From a checkpoint of a small transformer trained on Wikipedia.
Size: 9 layers, width 192, 6 heads of 32, vocabulary 8192, 7.13M parameters.
Architecture: RMSNorm before each block, no biases in attention or MLP.
Training: 125M tokens, 3803 steps.
MLP neurons of a small language model. Each row is named by its layer, matrix (gate and up: input weights; down: output weights) and neuron, and shows model dimensions 16-111. Each number is 128 + 24 x the weight over its row's rms, rounded and kept within 0 to 255. Numbers have three digits each. A neuron's up and down rows have the sign that makes its largest values positive.
Before each neuron's rows, "fires on" lists the tokens most often at its 100 highest values on Wikipedia text that the model never trained on. A number after a token or word is its count.

fires on: " |" 28, "ve" 8, " win" 6, "olution" 6, "ass" 4
L5.gate223:131128101143124143102096138148132137148191150150128137097092152137138139107120167137149126074145129154118114144130097151137094141135100168129130149120115122112154109086156132096108104108103154106169129142120183142136105101144142131132102107115132138088111149149138081105087150125133134089
L5.up223:129131097151112153165104117157164119170104115124119167131091138083124132100129153105121066075113133078124124152154102123120122146163122138104152112136107133165176150111129176133110115056125159128104125109119145144114129118144127162138102123122121099103137147121140104117116124130176150133
L5.down223:120152094151134152129158112133085100144103121115126149171121104160103147116140123103129136121096116058156116155135104093127156130165132144096133123154096144116157122138067133164106107086115129147112126151156141116147131147129121129127074158138127123101140131124123077150139114123147125163

fires on: "P" 17, "." 14, "é" 9, "chi" 6, "ari" 4
L5.gate119:123131115128173134118115137139119129068152118198116094123170123097128123114059142089185140131151158110135114129135136137109144164140108137155157120126126131172124103105192128130109147124134156133128159117134151096174142104106125130131129146133105080154158143111113118125105115090123183145
L5.up119:114137075101150144112152137105126154085113146120139123118137162121152164136104146104110118160139105094118109114132125144145121172169125113153145109137175116155118097123147090132127147131113144124111156105148136134141117109106140154144142153129111084131144120118150121124104077094111140176
L5.down119:124108166103128137126170112126123145147077133111147081189116196151134164140175110117115098136148109148145116154161130120116137115141140166119122107141153096108166155129151158137146134094151142136140145103130092138085097114147159131131133099124091140111122130104147081105156094110127117110

fires on: "d" 22, "s" 22, " following" 9, " both" 6, " Despite" 6
L3.gate83:163201107122165143088111137112145151120118120126169132139137141147145101155090148139112142110120130092120114109139158135130112122117128147153149137133153153105146147145134102129138102120141134144083102096130125127110078163098143107117155136183167136147152160157149133118122120151128130159
L3.up83:157104116140128148155084166084145144158158126153091128142139152128087110142156140129140129131109150143114115141108117163135180075179128130153081128116150121141135124078117142123120140087107121159114124146113133102132161111145136141123158129135122116114112169164108124164137143138153107117
L3.down83:131122164120113132112120143144104127103115129144182141166156148093149148100109071142153128129117171114114166161102128135169105153134140137122143147095140103140138162113104094163098129120120169106135118159153088160136120105104141120117095110116134130107149161128126083122144113124161173129

fires on: " =" 34, "/" 12, " AL" 12, " I" 7, "W" 4, ";" 4
L5.gate56:125128128104150147102117109152136121139191138109113113116115100133151108112146128119146147105130114164135128118147111145147103087124141153104123156087180149142130088133148116136146127094126168155160135136084159109128089142124131064150138095127105127087154141113089127105120108111097133132
L5.up56:147123153122113158125123129148117153153177119143131132156129138123173148114182146106135157101111106156153121091132096129148157129112136117085125078106151145175098125132103099132114163159121139124134110108115162149143101148116126100120130108088102166082166128125123124130150093098108115097
L5.down56:145119142072138137146128150106103120119125125121135096153155138112127131142162117138114096125176146135112110131070110135113159130135117141113128093145109164124103132127141093108150126142150074135121142137174100129122164148150096135095113134145065158145098131133124136159172129161168091141

fires on: " such" 15, " result" 10, " her" 10, " them" 9, " itself" 7
L3.gate190:139149162113083162059132173132137083144129157115173138110118140113135170134100101095131124114126143070123111121134149124095130127156125125119114108123169104124140131140113207116126131121148158152128086111147125155134097135141091101168118117122143150153136104134115174125128123135152150153
L3.up190:174168146121138143100149124137124151106140131143145157143139145137098104138155115097111169118142132105142089126121132112136116126094114204124115144151111131142185124143136142109111123157134142152116117153118096070087092198121184149110096098215117158132117127162097115138124155105158113117
L3.down190:109081173142158092107118147124135116146109128151093144104159145103153154129119086121154163086126150137108114106138148148084135136135150151125121151116141128129194139113094136097100134106090140134171141098114151110119150117136127090144170173145128129108071120086117127133117110143111120104

fires on: " Sch" 42, ":" 36, " Mar" 9, "No" 5
L3.gate98:080147139143105137102091170161124121125082090085122135123149160145095170128115139138129122117157162145104151146117136116156154112176177128121136125129117146117155166116143156157105142118092124094136137145097115124127133124094106141143160126173099115160110134196073142115105139114138151134
L3.up98:118152144149115139148105162139087096128110117111113164121111113151136145110099155106108063117110184132139107120089118135138133075133111126101160176121139136157164152120170153175111176085097122099088142109157099148130106135124114101157089139154127139177106126101120104114127146122137140095
L3.down98:119116124153112141131122121129130154118131065113097094132148114097122154130134147127131104101144137126140141151120158117162101121180122172150101168151150162109136142116130095138134150104122129087147127180118139133138157167126106122160127129136115112153172123134129119135120118127127131144

fires on: " had" 37, "el" 17, "on" 6, "ay" 4
L3.gate425:151139166134121152108117163156117110181128135130169152098130169190129106120113132126172128094106155073117116141155155143099098077131120145136147142144086100144119104147131151115144150083161127157154117102112134105083121153153124171101137104148143129158119110135074141101154124150121122108
L3.up425:156145145152115106067133142093072107172137113150116104108160134116152128129117131186156126091136132124154132126140138126134090136159103142123104138128080090127091116101101144141186121095134129166167133107143109118106160119125136115144147114091149154098133136124129183108132139123062138115
L3.down425:131147147133113151114138141103114166098123148142118133097132128127129169154155118119105134125124133096148142137137125126110169110144143157153113181101117138103110120121173135173121203165129152132174113117126125096169090139152141111127098134133160177121129135121159113162139145082120112127

fires on: ":" 22, " ISBN" 11, " near" 11, " by" 8
L3.gate108:142104113122101117130100129107112121127075155153153118145122137079132138090151131134112131147142092130140098148140112125147140111137107140140111136093112141097153114118111164093109123102114089128122158121159133150111119121148113131147092122095127103121097096148108133092124160141097131163
L3.up108:112099138116154159116112172071132127115160138124114111141084094113155182149116068116108103157130150137123168109141052108123131115164139142151125128116131097124124169099138124179133124107104112140152159162127120152145113132108127136121085142129126146135145164100117144084169149171133135122
L3.down108:112158096142131133131134110146142119113092118117141172110136123145101139106132132080125145143136088130138137154144140159184140130084136106153122125140096152139123131103066153095140109125149111096155130149148120109156110188135116143148117140144145107155106099116117122118088143117077157153

fires on: " father" 17, " members" 10, " member" 10, " wife" 8, " mother" 7
L3.gate282:147160108141158120150132127140128104135126132163147158097142113131095128135136100124107169110140111150137137117138105116110140121077124125124151145140166152113122092095088169094148129103164117132160081100127140123177088169116161104147136173099117089137099124133127121121169108124156093112
L3.up282:139143172100152137176151149152166081134144125121160101111131127130120157149159107153140134148137104168119143110124133185111141142161135128121117170104119159147110095126115184121102098141126126114197144148134138177160091132116128108146146106143121135152071128114145090135138109104157143154
L3.down282:152149098122124144121120135094159111110146147140124092120125126143113102095112103107112098117114074118131151148124104130139143122114106116148127132159144143056173121084004102126122116119156098144114145116137148116143132187119104125145117185117136149147145147100121154156103093122160125180

fires on: " more" 37, " great" 11, " also" 8, " less" 6, " rather" 5, " gave" 5
L3.gate337:133139142174137127115128104121132120149136088139144136138142115111138121108135154135104138137111125103129123124155149092118098098116147175109110173100090098202113115131095135137172122124139147100139125154114144140110135130142127126120144089128136189166132130106119132137155085102143116078
L3.up337:141165132142139139127138109120108154105156143144148114107160101133122094136124101115112159114113139069125105145120112078123139062107143109060121114133129101140176116102139120115126115127163127134089103153123124085110114143102133108128152128135114130106068163099112141111152151104148133142
L3.down337:124133123144127150134122139110107122132083104132121188098093123164129177112117126147102093117134123145141121120141137118208131118138144144102093166121111147132093143085111133156143132124103102079103090129124157144124089132117098100080099110063109136143117105104110117128164090142107155116

fires on: "{" 46, " ." 22, " UTC" 8, " There" 7, " $" 6
L5.gate355:130126114113125094115154123182153115121089182115111137124120097086145135140103085094106159146124134102161120084156138133124129138169091185133107168149093126101123131171134132145122136145155149134117170160108169101128120185158179092110147157144122107128116123124141125115119114128115160150
L5.up355:114135101098148139079143118148135065127111107102174128095150117156156113100134125122098110142151066130196146072145164135151108128120086168141094134093116132166155147156149118125134161117137091110127119112117119136119139154127123089146078096096134115117128140085108124134102094123119156149
L5.down355:104159130078096164120133082154121136133172122143154117113121106137138112117148110114091166151146164119152141096138082138128130128111082175148135102112104118141105129130117088147105146109137096121111120176160108145154125159140138102151138145124136145195171121144113128106162112144119105121

fires on: " have" 26, " it" 11, " had" 8, " show" 6
L3.gate226:191156127134137156123078125110141106195110102161123154142127115162108145152129134137108104148126156141127109130150136100092145109113164187156122152111149077176100102087114111101156120131232142139125087131159112164136139144160116164128129118138149158168116091121117148095159110119135133127
L3.up226:114121167109132126130104102132128121112091126106124116105151116149144145165120111151119124152135124084138111118090077142115132125127142152127146127151095116155112174118142159129107137053091096121119132163139129097145111106169115128152141142156134171144136132111109160121136110119116185134
L3.down226:097161115149116126164138130142129169159166113128169155108117150128111124169123166130136112148137152130141127125132149088147120126138158157099137161127129150140103104098196140121122141132156124185156108143100128177136128118149149111088120104102196136128161147119129132093112118156180101114

fires on: "ap" 17, "k" 11, " playing" 8, "ipe" 5, "z" 5, "op" 4
L3.gate293:140139141169133073125110142164108116160137154131185103108126132155126081126125109123132115090108132159185142158149118106132109137129128097167134124169111101115082166142118105110129122099111114161114109162157148110123158139180153146119136136133136138134126143158127143155123105140116115112
L3.up293:089122127129099098119118123133125154144142107134149138149121086150153151153118125109146128078141135161136128115136122124128148108152139161118124087113065138134121129134141126114085167125124115082157139109108121117122150107117088130155096128125119151124113138101131145189064122134112157178
L3.down293:152100125143067120127091081144127154171138097162118157146154127139109161124109167110081102118155121102156114108142138173124163112121095110173143116121142127123162159117107171138134138110165134101117176142108110134135076131128126181113097104113129136132119128104116163082114119130124111163

fires on: "ly" 27, "nce" 8, " By" 8, " that" 8, "tle" 6, "ra" 6
L3.gate163:104146134118128122118116109119099144080159139107135156100121116122120149097088108132108087179112141153177136108131084135134106151129121095103103112147158131115112118124126121161106106151126174107094137132116162131137110087134128091119142131112124100137155126101178098122095110099140178141
L3.up163:148114126149124151143149132076119160095100135142112142193158127126125131135134103160147114146107150125108125171130134151129132103113156102122079165125126137092116149127126145120119155124119097108088123159165151176143166114138124127147102100125116096092129181115173141123128126120149118113
L3.down163:163096177154111123083156127141140140083151124116171078182114181124100128102148166129097131141092174109113115105147098133143145116057099119160135127123116113146086171153157106149084145130150110143133124088152123124154112131150118146117138134166101154138134148144140099127134115128141112103

fires on: " my" 14, " so" 10, " de" 10, " gu" 7, "des" 6, "Best" 5
L3.gate390:164132110145138097149124180128158105128146134143132135144106135152156172136114142134136155131123147125144150110146102182120151137137103120156122131124080107089120135126132133109173125155162135112160151132137147154124108153179104069110138112128127121119167098143091117153115138136078151101
L3.up390:121142089125097133198158129168156132120169147125127127123150158128115169120125141111116167128156128129094125128122131113103135120142117113130132099166122090136157147142139131133157125139167145117125096165083129167102111185121134117095127119128110102131087067104161086138125124139120113125
L3.down390:157111080121094110126112130123151127083134118099169114084164148082126146157170131128122122152113168117125169105142118100154107103129120145138085111166111154120134120112095114132104158127137140116149118096159115158123146136140147098158101114067135136153107119141143160144137126085112109110

fires on: "ment" 22, " but" 13, " structure" 7, " p" 7, "ion" 5
L3.gate457:166138129144129093129124098125157154116131125160153112130116173203162113146124135148119105104123129100115135132090112128109089187090102178170104120148160169141114088164107137166116111125144143151150141137129140144112166151157143134159122141118133124180150106127164094132139165096145102103
L3.up457:140120150160156103132146129132187074190124094152142141133145126119112162172114109147135126128103139123144131092159121144118123092114151114105138136119119099180110165157121136150139126110130179151119100138181114126154145094177154111103140137094166121121110140148116148124155108164131149132
L3.down457:115169156115154110120108113142106115131112113136140181118134128099153097155130153110187094100123078136129128166100120155086101105125137111123125150102133119128097174144140146137136141131108120128114150120171094158164133157181111139150087091134144156142091141152144111134155158143123106147

fires on: " so" 34, "ose" 11, " great" 7, "ver" 6, " partic" 5, "so" 5
L3.gate426:146123106177082170114137104123158144157100108115134105092123121163149141133118110133168106113158108109158164118141119145116101139128135161115108141114144133098113121076143128159157101133118145126120172152134137139107117137129148116132152140134115151109143115134106116104151145100109148131
L3.up426:118085083108111173095153134118129149157135092117181123126115087165169108151141131126103146145122150100148140066112163123147155136101114121126116110137116171177124154134089115100120116113153140112088157123103186124149097148105114095148138122131140123121115069098128143131137138113120119158
L3.down426:149148112104163130132137120115140155122123143125191135089106122110129101107121111163136139151114135154125122127115100136107124119148134111113109093111124106125149182159119058118124124145112150074097124116082115131142136154121077121184103146105124142097167121104144146133108138101074141136

fires on: " Gu" 25, " Se" 13, " Cu" 8, "Be" 5, "f" 5
L5.gate335:138139159132135119157134141161110113108127086130138147144109169098135141136108145157113145132160125141122101122123175132174144130077090154149105121150133130118110158111117095176146107129090096143161154144138131153106105130127125132174134134161139128139104145123169100114113144086095109163
L5.up335:131140151136158150120115146077091117134101092049104129123135151095136172183128129116125115111108109103156124188155106124075148102111117142135166109150146118128114131095116176138153125143107143104111097089144134138140070136119047107116085114124147130113104086199113143128119119159139111133
L5.down335:119102116098167126133170124105123180149123120124149082093166160102117112142119132084165143091157158116151164142122111135064134140130091146144101099115156119144095131144238142153135120149100132112106124150062102122107136140133141117114145137144143114122140121106124117136108158149135112166

fires on: " a" 28, "A" 18, " A" 13, ";" 7, "ight" 6
L5.gate116:110158107132120122088101147142155124105152119110135098129124084124109148119122150108156143137139101132134116195129117128126148101129086138083161153124065125103146088135113187108118138151121100162139166114134126104130092132108136122149112137176116118103109069148081149135139124151123168124
L5.up116:173143067128125150105096150147128111154119140099089136141138136144116161134112150122114115145116077133102108197146098131129117109099084166097142110100113122089146100124093162130114133173116131160142144114161114132107064160127138136132131147139144112128069115133086135118102121123140126135
L5.down116:156146151122099103102122093088132126172123143106143196129130142124092141145152140132133125126144089121114102094149089106124153106102108149102106121084167137124123135104159092116126126117081153117116118141099114125131163137154117130117128100125113083119109142049127100117152110148143133145

fires on: " Sal" 17, " dep" 11, " state" 11, " 185" 10, " mm" 7, " county" 6
L3.gate344:186098127135151099122138155091111122099151108147135158143066129126091131126120144155141117100126136132140113101119111115128100150129117135100153117124132123101131141107143047076153120143174082140110101184152181092143137165125096132161155071129126110168107138142128156125097138106128101139
L3.up344:102116135144099114148138147103174100151126104092189128131141149147129158108172109099130164104129118139081139129160118128112136104158116127137146127162138152118161151101120117102137177083139160163121164146147119169151106122135146080151123135169095128070102133067168130088099160148135126141
L3.down344:117132166142155099106189162120104137118136121082125095128096158143105116148105133137141140110118145153136122120106116129191086125108111120129155132080094103126158117179153134125150165120127084124124125116170129168143134156139162110167112130128124163155132131110127114144120135159130131119

fires on: " O" 42, "A" 19, " Jr" 12, " A" 6, "ost" 6, " target" 4
L3.gate149:097095083103143130152124157125103109095080135138139135100088135106113142086149143121099135129113136139154098122135166096135167109131121133094122134150119104140120066102109152143098139121156151131138133156124132159177155116140158126120089089121117128132162080168135106098124128135105165123
L3.up149:090100056070162118137143129135098102132081130129136179103072121130125177112187091144072143133116097144130081114123155130114172096157107115103108095124143103120120143113091123104102164127150136145078084147159116150111143125128141128148118099102145107098158112155132157090132111120107114123
L3.down149:158116129086141124118148105106132130146113180159143131133135139137114152087168090131114135129101145125106142141117133130126140105125140140122092076136123123122151163164118123116155120144108134128136109137088105125119109159152115100148136134123158115091144108114170156145120047099124100115

fires on: " Azerbaijan" 14, " Japan" 13, " China" 9, " Iraq" 6, " Pakistan" 5, " England" 5
L3.gate362:112119108090111163136116091125109146139161135121130126094167111145122139160096126155114135114152122161129138143106131103159151147167166135151106084126135109137139122096160100121142149139112152157156136129120163104148121093102127137125169139150088129118114103108135122120130104104149104141
L3.up362:170109144117154138095086144143128112137167113165098129111122145146163105167104120148166074123137148102136129087100145187104152159128122152114123171103152086167125130137126091124139157116141139109126167124132170098123108121143104093139152164141170126149132131133152112113133121104153127102
L3.down362:141112142129138145132120117109112167136133119133148113154128074105081114100158137096129131118130139155126128130109100088146155084133104122134087139152132108123133135110086124146097105142144135103127122120104135147126190108099107120121157145102114169120069098074101151098163118156108144134

fires on: "\n " 61, " type" 9, " date" 7, " album" 6, " Year" 4
L3.gate212:170113098148142101110165108130161136101120129163090156141120099069120153139129132136112116148118108095102097111152144114099164136150108136153150118149115151128101162157160109125181130129132136112166154168147143139189094081125169148115128137153116147096152182123068140103120114127122151147
L3.up212:139116139123142122126151148128113112086148120146085146104103090103136130087125141108109107168057112133152133125162108129125123173134115162125129156141135142154122100168119124136128092140152076131146129152119140130103144146151138117120088104118143138100116127167140178124146117142106135074
L3.down212:152077130158102118129140118139102134121162121128100183167117107094095086149127123094110101141112129152151124114107105143148137154115118124176120155133116146129114122121090142119168077141139115179148154117101148117091150170114126146083101110122123176117159142172126093107152130159136129118

fires on: "T" 27, "k" 10, "l" 8, "ub" 7, "r" 7
L5.gate420:114108117157121112109159117129119132102133139106158129151177098107154066109170122155125174147140140101092166129130118096147130175121123127132132079093085174117126118163130156154104110106132097170104079131141150108092114133106119123150181088135154130089129095093137111101151130104131131177
L5.up420:130151089119133143114093162135161119076118153135127094171131141137118108152105123079142120153153111106127142145079100134116127122127137108172151134127123116157114154143179116114152162128135168157145145180168134158109102142133131177117119156184116131062132109125105131087102147085134141113
L5.down420:163165179139122081132144108127121101121150139115125080099146150136184095101143117159103133140135122149134143138089115113091117141095150100139111077140124161070103111124106166132118129123111136128126110131174132136163141149107129120124146101139082139107152163146157125119129118125160108106

fires on: "be" 23, "ss" 18, "ten" 7, "ns" 6
L3.gate14:114126127147087102157109162123153107104096129091115153135129111144102148124111117135164133117134167146107157159133132161110089131121110137104154167113147125146134150137113162101146137125123155150164112075115136085116125146150112099105139146138128080116152142163133158136175097174181184099
L3.up14:163126093131144133126121110084101111122109165119098099118154106167150115132123136127122086117152067133111110151117126112131148134080147110158139148124143123136156107134168131146143137123146089120124111175140179125125167126145137113111127112081172162141092110134121159135119111143131141124
L3.down14:125151132141121128127113103139098132146119145119134136129131169138107134164125134128202142144153131146162118135152087173129123085104147144144121108148089107134110089147143091152166142187095120107175096120143128153138120114150109135085169133118126162122151155133122117140137124127141079150

fires on: " 16" 20, " 14" 14, " 15" 12, "ag" 8, "ur" 7, " 17" 7
L3.gate364:095144140140140120122111117114122119097128128139141069129098151097128105146083115159143113195177142104100133112074140144087108124098120123159145167126158118123099167119134132078155139185147166110145114162105164140124107115115127121137118145173121143101129089166151108117133146077140097131
L3.up364:106130125138179063126125104126111147122095148087144093106117104103152071105132108185126163144139167098092125155144119111111122125158136116178149128137137106119115125116079104096165162141132160140132115151100175094136161127103105103130199138119146078123124115101151133161139127103169083115
L3.down364:139114124116127128166149101130137114129150107114135149100110119145114140113154091140158193119117115119085124127135121090104107145154140097125139147145149162112132102145108129137155148119115144176073154137122076046118171155130158066145156164113144117135136145132095136150075110131152132123

fires on: "ologist" 27, " architect" 10, "ist" 8, " scholar" 7, " writer" 5, " politician" 5
L3.gate279:095120121111114158096147139106164137153097149157144137135110139119129124116103131146144127131181137143130145145105094187167160124176154096103112194120144139124116135153151135127108126149120129145129115118089105169182108135121094114133140083156093173085113168104131101120149122174111105076
L3.up279:075113118114121146094120124114156112130092109116179093140132176106137124116167110144098164118123087120103124165140091153146115094114105092128114137150185192096117158128118180126120093118105119128082131119133106152165124187098117134148115147148148151134103114117108134125144135198126077119
L3.down279:118138092114104132125110122125121096114091128117136156100162116152111103121135096110075081162116132107141086103122143183126156159135145112122114104109153140146161143030073120137143124099132141123099117168162142136146092104155113141158086119118095133106132145136134128110167116089107113157

fires on: " number" 18, " least" 9, " population" 7, " total" 7, " approximately" 6, " rain" 5
L3.gate317:191174142127110128141088130094128114132132129123129156120149122150115126118119118127112111161123126114130124113155115133120157125107147154150167102093102124124149073138098147130157119118129120146072111140151126128138114132096112104111142176165132106154118123124163116132151160121156135115
L3.up317:089143096137124124116128118138186113087203127098097153116150122112136106116107118128103107155109101099148169081113127108119131134138122134130160099171126120110131138136132154143145138153106134115121138162152110125137130107085111084074200087160149126116132092145136109121151124110113151100
L3.down317:156153133149113151175102126100136108132129122113112157085137119164114131161095127115113150141186117100088117141113179152145132179119145151111136143122140071110148141127069124177151138087132125139087114142132122118103084140102133138109126159155112098137138151158134112136091118133123151101

fires on: " High" 17, " head" 10, " singer" 8, " cat" 7, " Quarter" 6, " medalist" 6
L3.gate166:173121087136117130148148128140117113126117142130114087102115108095097126122070132171122181152137108128129164096128113123118133084137146125116156159114121127098143109099132169094126109103133150086090115109149156106166138163109174132136143073130131189156150152122127108104150124129105139157
L3.up166:144120111108125095199151140087142140141115141092140115102099122120128158156140116113131109175131118158138161111098159130132151167127168096169102123105170147128146126137092138153099112150133089120126120190140113154133155154108139118122132129132167212122122130086124132076135098144137123132
L3.down166:114139123089142113143119156124150123098117148088131101097117115142182135114157070102118155141145129113113133147144147111087103157106127116119120118116143125121131132091063111119119123151116101105114135146124119143119116127095137145177095162092187169091156198097130158099133118138118146148

fires on: "ly" 63, "ting" 4
L3.gate351:109197092146090106087171103138148139122103098097113155128101115130127114134150134142141143119113130114114122140142123091108118128182169122145139147115103088199119184145116113104117136146157086138108111115114099116095119102111140122124124124175147147131178098124130084163130108148113127102
L3.up351:142137145198078128142149138143148148127136146101113125123067112145152136128111167099100099117111131135118076142162183146088148096101084159153164131160114106123136134145125157125114126104098100129149099152141126144079114146153169132122136143113133155168064104158126113143132154174178152128
L3.down351:128122106097166119068108139110111144148156130128169202094137097123083140148154113119164169125136116129144085121109103128107098151148123129120088120126116145135105125154111103128145107143160137132118151161111130181150144104119150115097091118160105121129133177117094120130129140099093153121

fires on: " =" 47, "=" 20, " +" 13, "," 8, " −" 5
L5.gate16:129138174153125133112096135164151139105136097118131175117144084103093104142147165148098136153122101091112129129116121081117144103115155158120117133177109141129147127122129131114131116133143118180170107115139135093172104114096128162116140123124156161108168161145096157155151106106067146105
L5.up16:148139126126131137104108142098174106099172100125141144119109132138103131141110130131111129135118131127072071174159091115116153150093136099131100091088110131162141166167107152094105132093097126188155154131140139103101130118079109133160128136144091156128137120111137151121129136176100172134
L5.down16:136185185121147056139138140138099128130148148145121147139139091096130124131117129144128113191113136112149113127138132096144161069089122124106128080143114124110136136111136142131175122109136119145137108092121126134140172144143096091123153106125164092117095166104127170135143109126081165136

fires on: " under" 28, "rat" 9, "6" 7, "1" 7, " owner" 5
L3.gate88:148098110108162131157134133139133107120097117102110128112152078138173118161106138097101114148141155145113146114153075119119150167110162100153131155082135126158116141109125096105108153140153102121168117126135168144139139130127103128090142169147128090184106137118134136103129095140108144161
L3.up88:174112131104148150086104098128088124143134092141147113108110128111111143150148109139108167109116132145120137103132122099108189161090147148145195131102129131176114135142108097157114094134156068079145154151140139156123139127139108128148099132081151165119159156106151150134146089173095153076
L3.down88:136156102157124121136159089071157150124137150161134097140172128121110120127114139096118104182089146131144125130135108111126123133147125159067119104145116134116138159154105148105109144118088150166155103160117096145128155136125184130126153126156115125130143102101137117132148150120151135144

fires on: "on" 23, "age" 14, " season" 13, "ment" 8, "ration" 7, " League" 6
L3.gate39:130129098140086134096125127145120104120108119168102130133152103126118110102101175149134096106128114110109130111130175181096093114107126119115137194125119142118184104111132166151162132132144149138129140082131159124137133130129165153123111116172106084115164121139126117128125147156088109129
L3.up39:152103155159155134125129152111128104185132128155113146107122101139132134142175147099131106091105149142126121117160134133105137122100159146163150171133109097142136148098103119161132122173129116158117116102175167145157141182126132119122105130111156089137103136120083132185124085131135118092
L3.down39:115147167126150142116125128103137107093132111097067204126135124166138123148166086082156121111146154142141137131124102134069107164132166120156086145094148116145084117126076114116099122164143143107155127120127137108137140147149120106135109101079135124103101140120112087105131111107174108152